{
  "hidden_size": 448,
  "tie_word_embeddings": true,
  "parallel_block": false,
  "init_std_o": 0.00534,
  "beta2": 0.95,
  "weight_decay": 0.18,
  "final_lr_fraction": 0.1,
  "dataset": "wikipedia_en"
}
MLP neurons of a small language model. Each row is named by its layer, matrix (down: output weights) and neuron, and shows model dimensions 32-223. Each number is 128 + 24 x the weight over its row's rms, rounded and kept within 0 to 255. Numbers have three digits each.
After each neuron's rows, "fires before" lists the tokens most often just after its 100 highest values on Wikipedia text that the model never trained on. A number after a token or word is its count.

L6.down1302:117122093162160096164145159137132115117119160150164140129120128107098194133126131171156081118132135115126137110118140177113082138128142112103182116160105134139128117110158175118163125133126097077141161114131138122135148130097185115128139115149122120138109133065099096131136106125136111078115153100136143105141126122167100136122129129110112134135153126137133099116101138142147092148148093148129073140108148116098170114127128118138141155146129114136103133124129128105137118115107145134078123102169194098087131102133153110120080108167119176138164126099093113137104089128134081105
fires before: "1" 17, "6" 15, "2" 14, " |" 10, "3" 7, "7" 7

L6.down1050:148092127156113101122105116139124072108087135138138119155143113121072157117128118096182090120143132125107147154120070169126082153153126132141111081135144164150118140144099123128118082151093111095096129102135105117107154169111177156165121095118118106143121128131100123127101138148099113141107170136122092139170134164145115182097117117106104090173169134128125156130165107136155093145134137100098148112121125101142135106119153139183156115112130156095115142161133087142115113100176159129124119121153126119109098138128160138145093135132112172155163140112159152147100120086105107086
fires before: " " 18, " |" 18, "2" 16, " DF" 10, "1" 6, "8" 6

L7.down610:127159138148134129096127116133097152072116138145122133141171074116108146151145117137107089168173144138106124129108117144157101138115099147155129082114150124137162138099157156138161117115098172133102129115117109165120119147160170136085101134141126107127152137122129127077095125150102139137107153145135123109127101116127055118160107114144154130162151140113118091152120154159129114111110125102132120104110137114139170133138139126155149175118138148144099120155132141145148112133137166129119120104161130116100142115135137100173112131130117140139124128141153117123129121111062116125
fires before: "1" 22, "2" 15, "3" 12, "9" 10, "7" 9, "0" 8

L4.down1218:117112139056148128120142156125150128078116106122136089112121120146092182147149147141156156143130069147151095113144110104136154160129175107125109187148145139086153103137123118122151131134140128143105158099116145144108117133129100122149168087136127144138122152139111155103142091099161176142147128102111140150132107153137164132149140156158129098109120123152144144154168133151131124118120152105136105126114130149142094142115137138151141102148130132129125150150121145142125174143112167113114133128121137129120119145124204125135189085175131115121169128129112141157103133107152108118
fires before: " |" 17, " (" 10, "age" 10, "\n" 7, ")" 7

L7.down1239:111153160141139132081123121120147116143142125121130108134108128134106123153121117125135165106108096059088086077155093103128132123145145135103123157088146133142139102085106154106108136159093126133149139155129100129100127115086097097133135081132109133096158119126152142130117161151135157108144117154126085113141116139150144128130178128136122111200123119131165132153129132131126080129085111110134146139150143128129080119161150163104161121103121164156150161097137093152104108160148083137129096162078157157178091115093140136118099134153099187135111127148130134164125136126185134111
fires before: "1" 27, "2" 21, " |" 20, " " 5, "4" 4

L7.down1103:147141112092156140124158167126137166099094111160174092125132104144120140126101152155122134129082143100139130144149164131112131110126153116150175099089135103124141116123142096089142113119111147138125136086106155116141138113139151153078128122138131131118137121102110137119113105111134144132137069101168156099110131149157118161113108119172133112119080133108106074095134127168077159144112117104137083145123172129122109153098126122127098142139160145168133124161099177121126115123172141124103145132142183130107153111109147124189088160135098139113129125142108144146108078139108099124
fires before: "," 34, "." 13, " in" 7, ".\n\n" 7

L7.down1390:125134150168189153106140141105151137101119115142113116129153140114112104136158146133131127133129133117182128102146122111133116153113108140119139156113155131122134121133085120127129129117140098120148136151144077098071114131132120126168142079129090114148132135153067090145119124152098148146166097103141094174125095147095130133113139133122118137128173137125168134126151115071117095095090073160166152119107126099106075136128134163127177075076196139126141174124132120130136119113139129154116094188099112116114108107117154118127137139120115162100113103128169167109161116146166095135
fires before: " |" 83, "." 12

L6.down1329:137153162138141136083154130111077114106162159140178117128131117140140122095130102082136104137145193130144119138130147156157114131165164160092141150096075130130134130122104118139183135149133104134130123121120133101120133154081131122148111079088104105153106111123153123090122145184120130175136080147104113130137117141144097153151129125153154091121122148157138124149113116107167147107117120109147091095132150116160122130112122111126142132169179086136128144099147093127125099118081112142154082152184154127064143115130108105110125095143117087143135162170131153118118126131120138073
fires before: " |" 45, " " 8, " the" 7, " first" 7, " second" 5, "5" 4

L7.down762:136143130158120135135142164103147116165141181126100135097148130168192087134139179158120127121105115116147111088173147135123170117173121103119148163105155140088120097105148140077161115140140144131121114094131142136125148092143127124066126136145136096134168137083118132131072147117103144133163068175115105121144114128122131114130118135161123116090152125104129109121140108157127123114120140108117124111100140111107088156101107133112126098150120125120134134157112154118115142148108101176101181094141166135122128119100148088158146151126120111148125117117135163149101141114088131130
fires before: "," 17, " of" 14, "." 12, " and" 5, " is" 5, ".\n\n" 4

L6.down897:142054116098164103114127146122139150086138186131187125168165099088125158142161086075147115194099139161139126088136151144142137114140144145119142118130104124142167134098107143078118129121115168146146139128106091151146093148117103104128169124185136090117082111150126150139087118071087133070110110127164140120180122126103120127106135133146146122144158099108135148154101138122081148117091064131175113155112117129115139158117169065106146151120140119105109126101130144076112145155134128090102120139111149124114135173155134153115131132127121142116111132149123130128117149137117130164
fires before: " |" 19, " |\n" 13, " m" 13, "5" 8, " (" 6

L6.down93:130094117121093080095134115093107138131138112180122191151104110137114125115131088106147129125124172120129125116135125124149126099116147143111111096140111101158117152160124122123066135152135151114144144106152119156137119152127067093148150112117142169113071110164129122151148148063112102114126118134105182114164094140101111168139115125150114141126115137129125172156135111114130152099123112115143153141097132130140118123131185113128135148133138146075152146118136174094114167162134155158131139166113134138114120148131187132111166141126115108118083066160107135149098147129138130151
fires before: " " 55, " (" 16, " ." 5

L4.down309:145118159184103152139118112141176082088112142119167124106133107131100110138128150146136173124176146108151120104100096106119136130173146118129134139137125101114122162111123110175134113126132115115132155124139181100081127159132109133125158160121118137133135142065175095094129133130127114124141101171140167129149110087128099137122117129089110150150109100056119157126126172130108116121124146150121078128138097135153154113186136139155150118107152155118169117133156166126132108125161159109155143142124104121122117142161133178089138144076131117138121100130159109096093118177130131159
fires before: " |" 56, " |\n" 16, ";" 5, " for" 4

L7.down1151:101125171164161106139112097117144116143131122113131120111148107128122135143150130148109117104148129189115180142111105092134132157151132167098123113122087116135087134117113128124136098142118095167161118143128073126134131169162138134142164137144143146107133123101142128115158171086117147127110154123135117097126140129095088128128123132099105097102132130124097095156089094131145088106103159115155137161150128127147135129138110121106169142104117101115122100158090086089146139096115166104119162135156153115126114168181174116086133121101158153118105160107153123118114145099116124154
fires before: " " 53, "3" 5, " |" 5, " D" 4

L4.down811:100132159103117155138129158123132103111139117148136113172140115144158119133113138103142177118122165158136163098121156167150114079098160114109191108152157148095102115154120119125143094105143130159146166105103135134096108131112088108066123135139148132117170132126095108127127133162117110108130110149143148154161150121107140118131130135138137107122109134149093120098094137078074095099140134168163141137151128180138153125130125117181158166099111124085127142100130123069113141115133143132155139115143152110101106101096133129147126111133133119111122106156100149160121153108131134159
fires before: "," 32, " |" 17, " " 12, ":" 5

L6.down763:175128110169126132130136153159145130129120152112088107151118099097155095150138101125113123164106132141148139091138139150120103150113076118140112134090127117115103126174122133180087130137101145137148129168144154125137128144148121133158084129108113126148156113160101127157115173164124149162097079110088171127158100141133097143083128149110120162083112094161106108108131104129099168120137098108130137097114096155136133148128116133144093186122114138152103134150172104146111121120122079091135119131146177153108102087126138164119121132110116154148168101142156144125114092125129069141
fires before: " " 23, " |" 20, ":" 9, " March" 4, "," 4

L6.down1043:132130158145112115123135143131141110160122146120155123155161119100119103100142097128192125136142140127137156109120082122082102096156129103149095105141167163114158141134136112102134097133120115114112140130139136134049163143080163136159100101103159124109149136150134125108121150157113137116121140133118094135125110158156083145107149152094099140133136101119110151159148152158143106114131111088115133121113091131129156122170158114162158135091133155072161147141163131117136118113158118145124146114122140089096070123125136172124083109111096129140154144132126144158114098137142124090
fires before: "2" 40, " |" 19, "0" 11, "9" 9, "1" 9

L7.down1689:145139141120102113144147109123147145106159087112091107171119083139093152179145150065155164096164133145105143074165135136132120109101118150121125110146158138098120135097139111135137159114122126133137193150132152114133142122090121117108163126177159122125162124143197128137152126115154089087108110129117154137149132109133098104127137140101155104128130136147140125135108118188132179118149148128128183126139136150134130076169179168077129171119087147135146118080124127112165114108117124141130142134093138143119114112116121124150088151140133125175101132183161154121116114107143125161
fires before: " |" 27, "," 26, " |\n" 6, " " 4

L4.down1359:150125105170164123129133105118139105141131168120144150089128114124118107103116121130116141120097118124169099110159108101126112088132150181124098098153122175147088155108123097103134140146132130113171131139112138111134108142121155147108100153138123140126137142115173169091141163116143121143127089119112121103143141125089119107130103135114115165129107127127141140142148156133066119161158139109109111134099136122180122133117104078128111116200100098118130127130126100172092125110144131132083157113135152144101104098179102120102122121127124136115183167124086121129072150150129144142
fires before: " |" 41, " –" 29, " was" 7, " " 4

L7.down1035:119121088131177133130157137117125123129091162085159104198109136115136127118142127130126125172116134065174101162131173106152112131103125154105119183099138138124128118122147095136167124134162110141111125135089137114097151166118106161117126137104144104128115137113099107089120134165089154106176110115153105139115139137086119129100080072141174104173162135110129094108116148101150169174103098131110092113133129163125120139123098176097127137103166131118114179128132106118082136155151101173135117148142151120100132124117157133143122137116079161125148128146125142112136134163150129135
fires before: " |" 44, " " 28, " |\n\n" 4

L7.down1349:109130115148152137131170143110111086143147135120097116110165138154158126112149129149130078140119144144166128098127127140142098106185130141130089106107152111132148131100115132126139094108116144118168082144124103104123128174178141125126152123106122150126145131131118120139112121155073132155128100122130121115135120175110123177134125125111134121162162093138115122149100100138141094113108065133172106077112151080127128135152110087134139149099123167131079129126122102100125115097166125138116164130145159130135108105122142102125143148113124126101133149149136172046176119085128094114
fires before: "." 25, "0" 15, " |\n" 10, " |" 10, "1" 9, "3" 7

L7.down118:155148119156079131125167146116069132079120121145133151108176114115125094160150112133133130120117168089134157126134136117098113119120130134154118156094126090125160123111120072073122120131128088114130146141116114146120179136133174124150166085113161140138092162123112088116110109068104090128109102137119099176124133147081109121128149155117120168120135158151129119147166131106106093069098137105156115094115119055111112143142142170145145129112130115101157114144165157122132143134140143167103090105152184121111121109156138110131147162106124147101088096174124120110149162134155118083
fires before: " |" 73, "." 8, "2" 5

L4.down276:157130108088144163125131128116131084129154133147161133119132142121100125127134146169136143136095110069134155106116117109116125113189084085149141147138094110162155128171115109116118133130146187086151128147130153165159104126122074130151109141130123116118100120129129087176126141164111118122081118111136142089121146135122119155140093157145104104115113157112132123127112074161132147130168117099129123122144122089093095160123125178100139171118152162123135126155118140113137153125112094130115118130108111108111119161110083149113142086142128117094127158101104136099136146141119124154
fires before: ":" 19, "." 14, ".," 10, " (" 6, ")" 6, " |" 5

L7.down942:090141145167128090136151118106096130145156156124080096111105079165151125111161129106135139148119140144133126105146133120152143152138115150103115129113126124100153106121155179176144148154108169120116200135125108142123170155101097086125192091129140104140138101131132131123090089117104101149116132103157131119122143083109146158150128165115176140091150137136109165094177113108132146097119113142131186157140121130128137120131099132127107151151128091120132086087131163098118105131069124112117098085128080120086146114152150130113073096114111143147111148095154095117091147107101146162
fires before: " |" 57, "\n" 7, " (" 6, "," 6, " " 4

L4.down315:195116069100114165094157144168163112103129117133091136139145127156170141161117111175146109063112104117160148185111126134136136131121130109134129111143132126116129123130121134110140118119141154115119153109125175101157116137104150168120125088157123119143099185114088131135113123122103113089115079138046154140136132148140143084116120155104118135081122130135127093140098101124134143081112146110128163123076109123145097135104134121125147113132121109126152128142120135149141152130121159129121153106127105138101118182120148133197130143160143127136109145136123134108120120133178138099
fires before: " of" 40, "," 11, " that" 6, " to" 6, "." 4

L7.down1212:131065104145147115123144101120094140105158143162135166135128100147111090129178118134119104120102135116082107108127133121171117108126107138084122118127107130131134167121152174113122146121114095127134167128109126109102146156109143164134115120106102111111141154159111139122110157109126105155117118152140110160114142120154139147154117121120146143164145127106128088119190131134147113103142161137142144083131153091118131118109128142100112135137130102091139127136152063108134091089062163153171113157122104114154145125144105147098103115147088162165115150124125180155081138083161108108
fires before: "1" 19, " |" 17, ")" 10, "4" 8, "3" 6

L4.down1019:139126140196165114127122130181130127113170143135124121154132172111150153086112118151127114106103099129137065077077153120152128203138143141129091152118102123114074142101086108135130108135161149116158159125125108159137132117139152147137139155167145147117143141073126174100120142121121108148115146118149142149098088139085145131135143125136155144152139180114136178133131127109130110107107108119090134174134138118136138083133138149136106091163114092123113096137115112121136113112161155123133144143140097114119171121160093079146109130157137165117130148143127072081119146131153106147
fires before: " –" 18, ":" 12, " medal" 12, "=" 6, " |" 6, "\n" 4

L6.down823:124114119183130113126151120142101095095135173128109117101123109096109124176162169142132096118142128123159146134142123161121125142171139114110098154158094112124158165118087131138161109131125108082152136113081106126142094152099129101138129133155101100155081141094091124095110128133126092131085142108143124160128113126109132142120134135112142121149146128090133137137151121114116096098127140120153134127149114119119128091129114154158120104167116097120135140145104117155114125120125171121130138123178148126132096133155120098128106135181106149166149114137117136126130132163173064097
fires before: "2" 24, "1" 23, "6" 6, "7" 5, " |" 5

L4.down265:166133125067126126099114128141148105120138125141093101206124150103159120111135147173122104109104157116160091147116148122133129153105092154144137109089133153063140126162130120114106119120128130121130098158159141137147162136086135161113136086139183100118099096164193139100139090109133152094125115112118119127147112150121107106088146165081128154154126125172103138153146110137118135148143139101119122120113139151141100133135111208122135159117137119157118137109158137146122104145168109128121112064107121124120111178144121165108113162118094125127125133105182162100114137124129164134
fires before: " |" 23, "\n" 14, "–" 9, "2" 8, "3" 6

L7.down1711:117118124107139145133144144142094088154144128100126139141125104097136124142138087114145102103094152115169140133188121127199119106131146123090122167148129118125141174138116158072115122151111123120180149131097116159161109117092136097140146146157104140150140146110158143105145103153112151075128141085100150115162138147110130195066115166151091136106109080135095123149170113132086140115151082076147108093149102111125134137124123140130134158119095106106153122088146121098131132113135129111175148135111139136148084113129110131147179145150106134137140147134138187148153107105120121128
fires before: " " 43, " of" 9, " the" 6, "2" 6

L4.down421:101139111113104137120115075107148139155104088112121123117106118193130155112131149130159144079137114188074094166127182130136155113083110160134114160146143141169142147125117138120146137114134135130111142112113139133175102119119099127109137137112139128127105091117153148112144155107132129155153165163170185133139109106116102144164141154159110194120123098110103155106162109169152134142140101180082109131128128100142131121149130142113137135122106110130091141136114131162144140107123139121157144127145142105124150153123112093071160123131126094178151161150096127129173105176134119101
fires before: " " 34, " |" 18, "0" 8, "1" 7, "5" 5

L6.down1717:123147122224108140130149119126107147129146131136137117138133088105111138129117105125116106170167144115159098099109099186124112153110110141122097081143126156146155167114112145124126081139089108134130183121128122157109167155136132133116105094123135119155144172109128113098104130148129103133115134120091127136106088129153051112100124103119092127144145135139123146159157122181147124106164123128122116135089132073120153156140138112157126155143090105138134141127121127104113109101187181154122137107172139103098133115143173096124079115135105154140136124158136130109125105064087127114
fires before: "9" 17, "0" 15, "2" 12, " medal" 11, "1" 7

L7.down732:148097165158093103096170128130162108124159089132130160077090129090136097061133115145104113125141132142146129106109115111133134138145160143091105101116088158126110186137124134134079128154120166151139224117152146153153152158130121126108140090154164142129151144124113149143118160094138130101129123131174127123163104134121130164105110153129151101127123136127124147126158069127133088132126155123122112151128110110132084110124156126135137143163091102126093131163074108148153110136147105110148146130097115133135094128117117113136112148136115089088118098145136130088111180110183141127
fires before: " " 23, " |" 19, "\n" 17, " March" 11

L7.down482:145094165129129097139120114165117169150117128143129127125109114126155095136153160193123135139078115140129149096142135139106114100101121111142111156125137110152148142154156125119149080126115118130129145152119147083121146169181136104134130107126153117147169142080136128112132128146148118142102126094141170145144093137128143117137110074099159104112143140165145131142106155190145122101163169079113139085140176190118151119136166171136151129105105132115124117136131118145099121105141148103138167146094142152113124139117120120116105138123139123162115094129106153111132109069086107087
fires before: "1" 23, " |" 21, "0" 15, " " 10, "2" 7, "′" 4

L7.down839:148123133129117122152152123141165104102134099134120180136102102097126142155130089141092089116131119127117064122123123124111150118170135157138141134108127144186105113148170128148111121116132129119117154115105155118107158118116179107117175112113136130123176131143162114110121161138100146118134167154120096132118145115130176157136148128106115095165115132130124109142128063136125108088124136105108080128181180141128091136146144152118122109130138105089131114140094112141108168141120155059184144129115145103134100132151118090102177151116147176155152129111100100169121144131143129119
fires before: "%" 39, " (" 10, "0" 7, " males" 6, "|---|---|\n" 6, ")" 4

L6.down1428:158133149147154101126156161173102090100136127132139099131121141104087098107103165115123101110159095117130133162170107123086103133135139138157158126165151163119132121124176164113135146144142088113159119161109127157115124128119161135127100136133145110132125129121117092165154108151134109134128075140153101112114142122180117121143115130118067143104123115115139149141137120133063115095096146113109113096145177104081104125101138114178127146140157128141105094131161123083130135110178148147153172106109154143115114102100157115101151140132146123166144142113118147130129128163115119185
fires before: "9" 20, "8" 13, "5" 9, "6" 8, "1" 6, "." 6

L6.down660:145108148165139137121183154117098129084145121135101176147152100114144107140158157144129114114115104164174158104198120138124140129154108099116146108121097114151147154132134150092150126148114150099143124156096101149149150130114110128126142115140111131124166129112159100149092141107110114136117146154131072126109142134115134144171129108102116134151171100054127166086173120108128095066069130114117123147147108094142089105107183114135114110161122117076125049148105135109119126093129119142124120155131117133136071136150098098095138091157120144145153105137091109131114111070115127112
fires before: " " 60, "1" 10, " ." 7, "6" 5, "3" 4

L7.down1271:119121111126149121095124122129130140168177141142081125151182126130145100140146106107132095113114145113113106100121131134204164128084115127092116117119115124099157127143113167132077119112115127086138098096133125153184150114135124155144182110128115158129165172150168109076134138118146151128105113141149101133146113160126103176142157125137139100112147140153138126118145115155150124136123094097177115115168147136167116111124135156158138120107109121108130086171156094123161105085100101100160114111108147189128151148105153112129177139126112151121144129155130126147101106139138070113
fires before: " of" 63

L4.down1426:133141159147137118139132151101130077112125114163111141112116089161091155113122091121135127157140143102185180096155088099095121089174117078110147114121125170116157154144155149084160095139126116141133133130153106144132103118113117153106121121111159136158153092111142141110132097144128130112098140132159118101144166147137107133143111157185114138103143140143100156135113112149155123127094076194088096134127142127090185109128165138087145114158133155122060132139170138108115172133184132127167145115114086131138123114077163126093126142177119075158146114153124137121078089121126116118
fires before: "9" 39, "8" 16, "1" 6, "6" 5, "0" 5

L6.down1144:130137151102151148095139135092137138167153157107154115170115124132123083110140125107115119091101143118126145162168133102133122116144147118125153116086119097131159146194078129119161124129141141117119117124130074128109122158134160104132096139114122115136134045110133096152149086139120135148142095078126068143126095143106112152104139152136121140156173103105138141149117128132113144187097087152164154096090130118122115123125129091105180119127159130145129168096146107102095144096153130156080117139140111140090143108114113079114135112143120111101133108127163108152154094107151157158
fires before: " |" 34, "0" 12, "O" 10, ")" 7, "Billboard" 6, "2" 6

L6.down1448:146108113118166106090131086114144128153125168156139117136180096158136129156102161113130084115144145140094096123112131105155142133141140111121124106145105099177143142106098141129110131112135128130147157085104108168113105110063147097116115106120186109113156101104090100106121060145128139136120105125168079115138113160126170135113145140100119158116128093146081089169175144129108122126099110108141150131126154143128110159110102118163146099129102104138129079133153098109116137150138121072118114081133089118145164129143105177139124085098123152105140107173142123120103130181154123156
fires before: ")" 23, "0" 13, "|---|---|\n" 6, "F" 5, " (" 5, " |\n" 4

L6.down1403:144131182131145071164159142101142112124097153189136123106113123122114134143110115116149120141181150151144119117139088128134128136109159101147131111134125132142122098139152121120142135122161155101141121112138131123131152147124149121138097124138142158155132100095097121129112168140113142118154087141105127095147138125133114142093072133161109108101109136137105150090119140151082117097101127149107124117134147086123173143097155160139119154083136132152160171141120135143162146122170146106102148153127073105114111128105178133123155172169156157124104135119140122098100088119159144159
fires before: "0" 38, "1" 32, "2" 12, "." 12

L6.down565:127129181124150094147110141104148147109123150103136148090155104137123087114159129129143180133075132123119132137090158140130116128126131114138117167114110168176107137127120158108059104091125124152125160151173139157146105140136136123164118114139098110128117162138111115115147139138105100143079070110173138072149121163086111133083114111140153125096165084143133117129166163140100164148116100113159148109090101136118167112159154084131133143124105114145118130136107123053139153179120147102118164104150126139153097116144112167115134113121104160130137125131137159078124102143164165093
fires before: ")" 24, " |" 22, " (" 6

L7.down308:124098135123142131143095096152112155120117114097125114110135145138144112139131120143073169169115131096182110117145100150130088182129130151109139093116139138114164091127104134165138132127144110099125124131110147128111141107115117162138087115105116113203120155151130110120171090170075111160120092119143137135143143171095127156071107116128148137123109130123181128099159130129158143154140125119127073102152147148099116118158122134129167117141154113127126134125139153100091133138173123112164093126143132195109134116121133142100155116116109091065164117128146139123151134155130068138
fires before: " |" 51, ":" 21, " |\n" 9

L6.down1205:155117126171173137140144150153140142136096131118122162172125119116183065125106077132106133165100121181113103129118157142126118104133112155127132127134090124187126109189120107111129134120073165136150112102117114097142111169145120123094122088132148179117114167125181103134107126117093111172154137108108118126086091055114151142121126104133150176102135103122150140147112082097105096108131123090161074169134190112147150144096173136143151142121126098127126127136132100099144124078140137080089151129158096136100135125166152090087102118139151146128142086120129121122099138114134125121
fires before: " |" 41, " (" 6, " was" 4, ")" 4

L4.down1622:121087104160125121143133106116139074119077123127086134143119097120116137162122133127165139124137117105123153159127101120126128094123184104146154138120145196136119167110133143142155137116095123129187117074128125142130088125152089163143186173152142132146126140162156080129143113112141094120145114151114173146142121123134107137160107126133110116088120100103170107120142135182079126143159147154090097123140147156142103119143131107151151124084134173118128119142153119116128109100177165098158119121141147114115139133189115138096120112121147126164147087123131142143138117110113130153
fires before: " |" 40, " |\n" 7, "–" 5, "5" 5, "," 5

L7.down1468:141138148097127147133148160126134132130123107121149122121084087150132124117104144142094180131084153118161095125156192134118110129090164186119113162145150120143145115149181133079179116157145132101112138113106178104103150116157111148084090134135120121147125132109157085175121122113125128140128062071115123107111129107137123118101099126186153143072108166111123116122103136148101146113127117083111122142135117100150149116097133109107141162131170152141110142183114161079150170132124155135091134105126128146087118123112159144158166114180090123124122097158107096170139130105124124086
fires before: "," 20, "." 16, " |" 15, "\n" 6, "\n\n" 6, ")\n" 6

L7.down1549:059115121144117117177129115145144126101122121116140182126100123147145128156137126093123121133165063135126128099151127105134113127134118122148163128146161150145113176113141170109148132112126148163114168190141140122117132166134125121140149080116167123142150119114142158088131136148120115130122126123113143115144179113107078147086069152143118121130107113109135135132101166121084140068097106105111145126144122110098180159098126110108116116106145119115093127136127122139085116155126154129093130158117115111115131102058124108111136120123142171131142133113082105114107124131118071128
fires before: "1" 32, "2" 24, "9" 12, "0" 12

L4.down1626:104127142144077088110104084151132135085091114124133153200133148100154120147140109109130189156125102122123140112104107145129144128116157146112129139100113085113084133123101113192078133136180161122142151096155118128133105120116083100133125104138127126138106176186155146118140121125103111138107136124149142108138097135133151146111108159137128073131122147109112146150142118117102105123140068081133115191179138115128128122133141097111114131146123151126128136180159127126187150131120156127154129151151154176160177181130130115108160065086119124121159092108118106075087141096154126157
fires before: ":" 29, " |" 16, " (" 7, "\n" 4

L7.down372:152146133130147137143133120135163120139156137127103127115161121145140158113128147150141115108151187143099101146113161102105090142151084152096112131135103145160144136151151095163159121177159164132120152079087120119106142108099117163139122090118159136161125116068127133119155132133095109088134137126092099123141099110149082094132134145133117142159137095133087150155124111136135132095115145142133161115141157085096098166085167142168101146125122147130103109134129113083146140083137098105118106086144111149134111120160136074071166072067119107182106086108147116112164143114119115113
fires before: " |" 17, " |\n" 16, "0" 13, " " 8, "Billboard" 6

L7.down1365:127144140165169119099139145096141138101124141162118113142175093105083136161139112128125089135134125134109085102113106127122098168157141170124136097100149109138147127064133123103131106127110169106141121126124090126138111133135143142090148110125144098120104146121081136128084143128090136133115101137136123110116132160119058144095119156126159123160132166130109136156138130167138104100108113118139114133146167128111149158133141090155164190135145117122118119147124104126122115118128169108121087131163125069120118103150155086140099112111114134133118168161143137088072121114106092134
fires before: "2" 28, "1" 20, "4" 9, "7" 9, "3" 7, "9" 7

L7.down1025:162129133119143142101194128101141117135118128095127145144159170146173086089154133110131106151139129132100127118145152161144118122130126108120114140117111099158150148100120108142153093104089109101138085132088157128099093135175147140145106137073136075116111125130119131129087129161131135118151120136120112096104113112129090147142127108111170132128187099097124126125105116125101118120146166110152110107118146129098153148170125131208111127107134142096120148146153103101091137087169107079111145152118129163066138129133144136093108146100123120179141132126103157113162141134162095076
fires before: " |" 73, " (" 5, " and" 5

L7.down465:123138151134111108138115134138148113108129144114076158105155128131131097151158110100125131156137126161091122147105134131151168223098112115138146152063120145082098148159109137123132115102158127113167126132104149150157116085103151137091138091118156148138134108115107110124153178139108144095135179163153070108132152131086146147109133115132139130141111130104167130132170107098129147122099116136140108123090124130107128104120124099167138117137111119071139143167148142113125157102142160147136079130136153126129136165133098138106170134169127138129101131126127116101142106092143153103
fires before: " medal" 16, ")" 13, "\n" 8, " (" 5, "===\n" 5, "icine" 4

L4.down134:138128227152111146110126106167127099118058147141126128129130105100122138118135130158098160124099162101122109105115165083111110109116086149145145133122128144121093119164104086136076122134134126139115147118143183076160139130127153155105146155118134113117103115115125122153131170151164135113106104117133111150161097148130146127119109136123144126092123130136147118141083113132128147144129097127129115139129131133101134136127136175106131149121188098146150161095077172155090108124137151138119140116122139099128087134140106163116161121061129136119142107128144123131133117166110103153
fires before: "," 18, " |" 17, "." 15, ")\n" 7, "\n\n" 4, "\n" 4

L6.down939:142119139084137135129119112133141129117107111109113133119229164137123149146097105116116135098115143119114115142107114121116124128114131138146138120144135120127113097158100111150129136130140126166121141112131142087101126138123138152123113129099127140119124139150126138116117109130150137139130125129117128135097124160163137131080132142116115113124125131122141126167137111163144116147163128111132131116156160142110139133154117140144139111122147152129143116130131144169095141118145086159127137140081110115111127131115118143125111133125139119144123115108119133144125103115130173121
fires before: "==" 27, "In" 16, "===" 11, "The" 4

L4.down961:176117098145132125149087121106137066127113114101172146126149128107146141118140136097153129097177147110156178127114137110137132125131170154151108149123133106118131132079118105093137118109131101141173123116151125076143121116117100138131084198136070128138119101154146067152127120093129117143141095144075178143145149125104118138135088132092146146114127103104181136127138122179084111145166128148122115100128108076120133136160122079135146098101143169147170175154144164128079101103148180114121121129117146101112106161161143132109148105143160139123167143118165133157118083136181133149
fires before: " |" 38, " " 15, " |\n" 13, "." 5

L6.down1625:144097109133160165147151113140121146099107086159140159170128122127059123147136116130080155181153134117150154146146138125113129125132136114143117143099124116109103118119124121113129138084111135131151174115132107096103118104099096098110140142100110138113131151108155097114143150122130113137136083154128107139164110114120123079139147134105112139118077131122162146128119150103095188128144122118147131132123167099113132158162157154117140130149120138166124082157184148110142130105126122139144111127112129178098126146120097156168135096132190141111194078132138109115122129181154188128
fires before: " |" 62, " Votes" 6, " " 5, " |\n" 4

L4.down210:148106131155155111144120142130148160128142135101137112107132116102085084158147116075092062162124103102175145129127111153125117142130127141133096132122138131120131111118114142130113112128128140140162147097140118155134119115131137123091099160114117118132143144133125135115132136111116128136147124068144085130147081113176142122131097125136155147104147102165142098135106168111075134097136138101190134126121137158164134135122136062179102145158143144110127110154166148109157149117129140131107165146107100123100082130102191098157098116132151101103101129119124147121103164171071123115
fires before: " |" 63, ":" 6, " /" 6

L7.down1255:130123109162138140120120150125129138097121123121113140098155159094133137133109127162096126112138147117158123118124142130153102135124131082099125107145139113138095125136136102125063107116114079116115158145148099132145115158141153123151134082117122113142107125115123172167115112159121143111143126119187139146147161165159131154101154124127093106126101098068089129135126116136135164123147086145153138101139137121109141118159144138113163139163124124123139141129089145146090106112144135122141116143093128127137120139112090144163097117112172067119127132087124156103134127135117155112
fires before: "-" 14, "|" 14, " The" 11, "The" 7, "===" 4

L7.down1176:085111104108128153142134124143133139124136101072165123104155117125111086143147156147131139109165119126154141153162136101117098133156102120109188105108100125158132159136168173082159116122138099141132106105135159160152121135100148132166127104096111115109113092118089107092152107162143164116083118143172117118105108132136114119162126143118104158135089126104125167137101138128123150126124146113097119107113122084129125104108143126159175120141189130067151141115097143093140110142151150105136156154186129105106098110134154126153150120118140134131102123135113166136134121112142095144
fires before: "9" 73